config.toml
num_attention_heads = 4
init = "normal"
init_std_down = 0.00722
beta2 = 0.99
max_steps = 10608
MLP neurons of a small language model. Each row is named by its layer, matrix (up: input weights) and neuron, and shows model dimensions 0-159. Each number is 128 + 24 x the weight over its row's rms, rounded and kept within 0 to 255. Numbers have three digits each.
After each neuron's rows, "fires on" lists the tokens most often at its 100 highest values on Wikipedia text that the model never trained on.

L3.up24:122135139088130130130114139122154130145099113166107114154138108122132132126116177129151083184112093140092085152125126116091137145146174088089096144085133111149086106140153144084124130129101118131139085102178138145109096095127155136129134099132131158116147138118169135092140165155163129121102108129119153145122140113185112108106140131153071114086122131152124108151117107094117104137130113165086163123128139121090135078154109126137141165111128170149110135131139108173086131112140122
fires on: "==", " ==", "s==", " career=="

L2.up144:168131176124194118159166154143129120098150091111150200156090125092152117118099123101139092110148102139108144113137144177118169138137153130127103120127105133132131133143113129154090107092100128136107105126126174121119147119172140136147087111106095100135158137128121142107102142152167119126109083113091166085144111137143127129164086124117119140125096093162134139132099113119127152112156100121135148106146164150104151087101113126123132160146128149110163117123122095126132123132172075
fires on: "son", "and", "ant"

L10.up65:136126131121151141138162153091133154135147066129157110115151135095133133130140159151128174089123082083121109145120165108141127128141075168126083134171128117147121107131116127144117124109124123125145127160157121127126130129201140070109099092117137111154146142120141125107131107136138142152093101135123152108138154130116132106161133132153156155093098104130120121132116084125132111136132177167087108165142158151087088109148130139147135190151111147121103120161162095145123130090172155
fires on: "\n\n", " |  |", " career==", " ==", "–"

L12.up603:123091119122158160130097153122134140131137144162150110133125079143115156103173134148147147108121104116127103122130147190164160175108132116121086119130073141102118116097160135144146130118133091137138160144114161121087102136140123157126154130167126100170111128127125145141111084115139145160093149096131133097139167143124171154143143172121110153113059120109166066111147158098146148107115132156079104144128103114129094130088106127145095147148150138127095122130140120118147094126127100
fires on: "\n", " U.", " | N", " |", " % |"

L4.up115:133114092118136101144156155127156145144136163138101105124075120128130093155115088128110136149114120140133070150135151116156126170138110139158117088133090121145135095118141159122119136136109091099161119134136128089135112155114112122129108154187139113166129141130136103123184119099130112129143120171124130165087154139100133129129093126126134131178126120186164133107187125155130112151119119147133097089125170135119096142131100115113112096134095113117108181154106194148135135086162117
fires on: "1", "2", " |", ",", " of", " "

L2.up61:150120144115151127078125117145151167096109115146157174135144096121152108128127098169112149153121123109122142124118169094147176151111126125116104087128135132157158127119094126124119079169135137147124127115112150131129187140156082129152116113110111126108107170105188148097147155162137127135104118153117129104119155116135134095163103123064109112062114111098103134116132103103110161098108127135112137119125145197108065119137131121101111145134145113148150119124111138121157144153134090
fires on: "son", " daughter", " son"

L8.up284:178150078136096115093139156128119150136142142133116116137091095137159094108113149180120137140115128112150122120108127116190134156122137093134146140115131174091102101163134096148133108111115131133115111165138153102168143148144108108132103146115098140127097161142156112097120128147129151116105113100147149081161137113113098184158147141173164089072108090120198143124112108109083129130130129145148151114102129110143136104116152097095140163122147136136141100144148144117127117101168148
fires on: " (L", "J", ", J", " (H", " (M", " \"L"

L9.up186:145122104089141139125150179127116161066084130112137144139102110108100105136135097149158095152158115133108168116106108150141132107131136189149088110136121131129122092125121113115138148128129118108174187189157149123111114175106100143081107122145111148108146144174154132118145129086112145185116145165122156145104162114100102110134130140117132113128133136133152120154134129134100135099112131105131146136121155157161124130128128098057124097091167137144138132147113128166116131133149084
fires on: "1", " L", "a R", " A", "i S", " I"

L4.up246:093124110111108176134133111129136129148134141112112111144139115149098112138128135113121138131150094123136150089151158137171133139157103132133155118148156143085112103127171115145082129152108096115098142101095137132147084104146164080073148115164131102134152121156153124119145120102133113129079125177120128158107160150152137174165141140113195105105096125133121106166114147123138146101124098097073100127138110101103119146166092120135149132100100134139161112132073161123159094123139145
fires on: "ES", "017", " cons", " Film Festival", "|---|---|"

L2.up247:113099131108140065123140118176146170111111102139103101163133147123144141132137143144124090121101100102158118129131155084135111133144135094088096139144115143122105123155127131115095132105112151133077112140118125145120144111113111176140113124141137101154181137133124162099135171112139182157112108155104145132163116115124079112101129117128109143162169090153159126182124111133157142141161143102103179126151100124095112130114101096101137135146125096123085169153109124160131082132155090
fires on: "e"

L6.up259:147153144089122146128142115139112152113095106163106131133120115075164111082140097141128141141138131114159130141149137165174142103098146145142141156080149153119123140172103168164107089144118166130117158147147120158122153107173141155131141096106119107098197110083125152102136114112136091161111129126114120094141114112166126124115128079127121116154106091127161135130109139106093169127125144105069129133145114127106118101129100130080127171135118161086133111122112104143115098141173127
fires on: "an", "i", "en", "at", "on", "t"

L4.up340:144170083132104159164126150110133146119125131157139102130080128122137139126097165148144117192099076093097142112105116140104129086131126099119105155104136119113090106154183139141137078144120122115132175126174149115095137146112146110131142111113184164137156093147090154091134123140194150145142106132113135130149115140147141133094107133107174137129129120134123131149101129116118110120145108093137169130089148112132095117144108136112123154081081108144168112125126140131158107107147101
fires on: ".", "s.", ", while", "021"

L4.up226:150145123140096139123164124166152124146121147106133091134076077130125121163135119125142101121112167108105155143130147124103122134108138178147128095074121127116139114130149125173122133115087091119130145165089137106113123154125134125151146134168116131146141105105137154101147145145100119111109116127126161152112141155158090173153126127154118162123099125183169104138135140127126186143117115169068121074139119105159093134132082099111148104102113126131096121180146140108137117082094145
fires on: "2", "e", "ust", " of", "ategory"

L4.up354:114143115128099126146132130127138109126114112163082117133105123124170148142136101114136121162150111108126096143121166171128124117128157101102122105136094152157098104157211135089117108169131120151162156067111114174095137125199100102132147113099174156116124141150145143152168141131102150123143139114103118136107125133174112111130121120134124096132105085135148176120122130153120093098120137181087131109134109115123136106149140139129148177136156110130148103134124119154144133111189133
fires on: "==", "===", " ===", " ==", "er"

L10.up587:125118131144111145088164123171133160125158137103117112147134125120147116142128110149106190133138155103127125113123155169139128145089171128125138087122085141112117091132143142142130114142127143120117143148139168104099137146167132069128109178123128113122128117093107097154129096129115145076072104120129140088133164133150150149124094146134105110093092136112175123113127185127149133142079123199119143151145166129074138123098102140127152126124101115115096132163134124157160143096115143
fires on: ":", " |", "1", "\n"

L12.up44:139096137124133123100145140139136138125117165130138099160087111131131120100166115145144119148140142127136137118120147170165137150099139133180103128129127133104189102143127110139119128082162132116129126145106140117114112197174125107142115109163141114110162088128119134155134116119097119111121120137131160096122146074143118123165117127126127124107070093137163125165129143110147083120100152078113150122139143096157110137163080100096133145111112156135130118160081073141188122122118070
fires on: "\n", "\n\n", "2", ":", "1", " |"

L3.up601:132157100038121122161122141158121171139103117106128079152123130128139128182143135149145124089127088103135145117143132132129151107135134135127148143075148159160140118185151112162123103126097125160156143139158150155167096116158128104137155082148142097123167115108098146121171135151192146150101091166106128093107120101144122142105137093091134111148132105100119118104137106113116136149143131149102126089107107129149133088156135134118137119127119157118127119121139133154151098123140078
fires on: "se", "on", " Award", "ov", "ova", " Prize"

L3.up125:148085143116088090112162155168172139129093161079142156151107127120120122153135100155118110101117116142142094088121098125099146131061137179151111092119155139145118126112111159107176104162116158127117128151118129140113127144130157123133132132141149108178135123136140143107152101123116132105111086183092120125104146113112101146127133139122108089128127130185161099108169171151096129126064148104124130091144107128153159138143130106109120089119139137137110132159098159121114153095128137
fires on: "1", "2", "SA"

L4.up27:125128080097128167080164126141141141100082103146146133132137083103100135109101121139097092133126132117164096129141146096165173107132147127096135107133118163128117142131148114134146132086111102138155132108137148119148112117123133135154092174105124124144170152088152083128156146092103178095111097127174141109150135157153168154097111108107116127114146107166188147130139136135134150100143105112087152150143128112091096126140105122084175156150126109127094142150146097123134134113166130
fires on: "e", "o", "b", "l", "r", "em"

L12.up634:157107106159112112124114133098169131101169151163137111106141111134115138151138166106091153096135106120123124137111148113166180148108153126088118103151144143140146108145097151155121141124160114105149107114142116136161106125159147129119162097099108130091145129082146179117176080170163078114119149126129164148131103107106145138173135140115154158134113075102121141144098099151101098133129141159115157134100134157084126093083081119131125151102135123165138136147112115142111153123121091
fires on: "–", " in ", "2", "1"

L6.up387:142163125124125146130157157111103143138076118103140131133138118110152141125120099140114118149062174130094145139110117159137147178128135140078103156135131174161154147125131148120141102122147125131172105172112120150113155103128115160173126097085144113135144153117099101114148102130118134122107100140138098109166125101131137102144084113157080120112114078103135168114105094098091160141095164098126154142108126115134117066110128136114127134101125118156128112147111139154141087129189100
fires on: "y", "ton", "ley", "son", "en"

L6.up502:142152124130159178151197126127133124149090070169136143151071086127155096133158149111130110120127073148147122108133170159139141108118136111112109123142131151143145135118112134154079048147136108149171135132146109130149109171113140108124109120070128089128146140128139122136123122150122128077160076126075114120124120141135158137124110124122122106133126119139130117100132130104097134170151174109100126105130100125107096127165139121129109081126134113160140155134120158155127116147160125
fires on: "t", "ck", "ce", "all", "ick", "ld"

L10.up309:162132107121161137141114148169116113128135162140132150146124163130127096181138149119146113149079122144139168123094120128155196148124110135130125092125116120138109089152141114167140171155116154128113117125118128164144109131141161149129132124087124096110185155144143060095138106117181081146124151117129126137163128124120149154101108091124138163108102067143152145117136115120079138152137124109157180105124119142118129120099117098092116141118091171108155116104115139107132158139153103
fires on: "1", " b", ", ", " in ", " dis"

L10.up274:165116077128108138100115138135121137140180191084160127128105097131133124089087148145072166139153115166106100116072159119120138141127135126123108115128113127113115102118168105117149094116141133139139145151106119106135148119143142098153131108092128098139108129152169125122187136122140107134123143112150133086121124080139158109199119134137198133139158117112145125147149149148121110117099115171156117111078133147150178122138131110131132126119135134133147087157139083123111141108121098
fires on: "- J", ", J", " | J", " (born ", "J"

L3.up451:098134147154152140087115150169156158120113107129079142124136076087119109088123116128109156153116127072164143117101138140128141129133115108084104138111127148063130129133146109084154143161141107176167166084115123122133110149138104140124132138125133110130137188162121107162162130119187141129088158104140176135115116121158161126091159154102143137122113112130139154128156154147104184111133142100109137143105122077106140139139117113095115137132109091142130135144084131122139102118137136
fires on: "ol", "ro", "c", "ust", "b", "r"

L6.up29:121137153109111151146130148112121127137091114163085070108134122147140132135090082093139136136117080117135096124124143152180113086145142154114120149128144141148149119134149150147104117179141125138112134140130143118132125131179128126100170110157147091167195098118115125106160145133142125086131122101118069102137123125124130158079159112143153099106101108109126132125145125090106172146157123110117113097138055135126130124139138102148112127120124123178165134124135156127112125122182077
fires on: "on"

L8.up144:121108117151098140105161160168174148159155132101140176124110102108174161158102100150123134160100148152125114156145130131113135141166136110160124132158145120149134100109161136148125110118130119111119135086080142101179125117138162132137159135178177137120114097122101083115133152127137152120168139107122166119134191070117109114116128134139128113149109135107143108121118121142108080170123062116167146116093101118145122108138123100135098121098117093126112149130105109094149105119143099
fires on: "In ", " In ", " compet", " appeared", " During"

L4.up60:071157117111129158114158162126147121113094156111115120144088055141090117134114113156167118178109127115158137139102103110140143123099122111136148133106135118161118095144160089145138072108126110142153121149152142148133143116114161100109121119065163155169128105141106078109128144077114138133133125077137119110128107143140124167147124102117163110178116170136135129155144144147079105131142107094151172141109189139151118114115105142140136130110128126126142138142109149130105152142124093
fires on: ".", "\".", " both", ").", ", who", ", while"

L4.up310:115149146134156124122136094104111144161076053167116124148082063133159144127126113098093136129095129153127137152104125144158161132140114126140158149144126153070106141122105151101102112186148108153102143105119145100084132183131119154127168115102100126144142145168102104154134128143097142135125085113133137151091141114121149130109131135142107128113119125122143152150137115086137135122164117149107136132177130124075104151154139111110155165143135108084136149151118130103151161115101103
fires on: "c", "ce", "pt"

L10.up401:120137131113129151097161135136130114125131110140062114124135137132138117111155134164130146134098159128130128123094113145121134102129131104165118109136096140186161088141159138130145128103120072110139134154154121140157161115173130131084128125116169119164153131100121129150128130122122138077134151131100138103070154117162096171179094117132098105096111108124119139144103101128151122097111142161114113141091131127102164123147085146170127138140111157153148110165113065169158113149182112
fires on: "==", " ===", "===", " =", " % |"

L2.up191:182115113124119120123102133148113121121116152152111118112099114114120103132110135116127088171144134093108127131163116124142100087123112166099118138078160142162111120187132125123117088147138121136110106087177122074160139175154125119096127117119132133131180130159112139099125128147115184163123132124103151083141167129135127128097135106138156115164105113147137148119126130120131102167118195071156157131147097122115094104144115098097148155134112098147116168137164148129121099123174118
fires on: "on", "ard", "an."

L10.up610:131150150135112124177164136132122168133134094136132128163132093101150146090112131143137155150120106116142110152140119112147119058157101165160103116148152129129141090147131129160134126111145167110115182144155113161150156098139168059115095093106162083147139152114137121113120108167126153121122133143106117114138153138155139149175118113137162174121092106134150113120089121130096146129129175132095158134143147134107104127166110097092166150123109122112090113146117131108112096088152136
fires on: " |  |", "\n", ": \"", " | Episode: \"", "\n\n"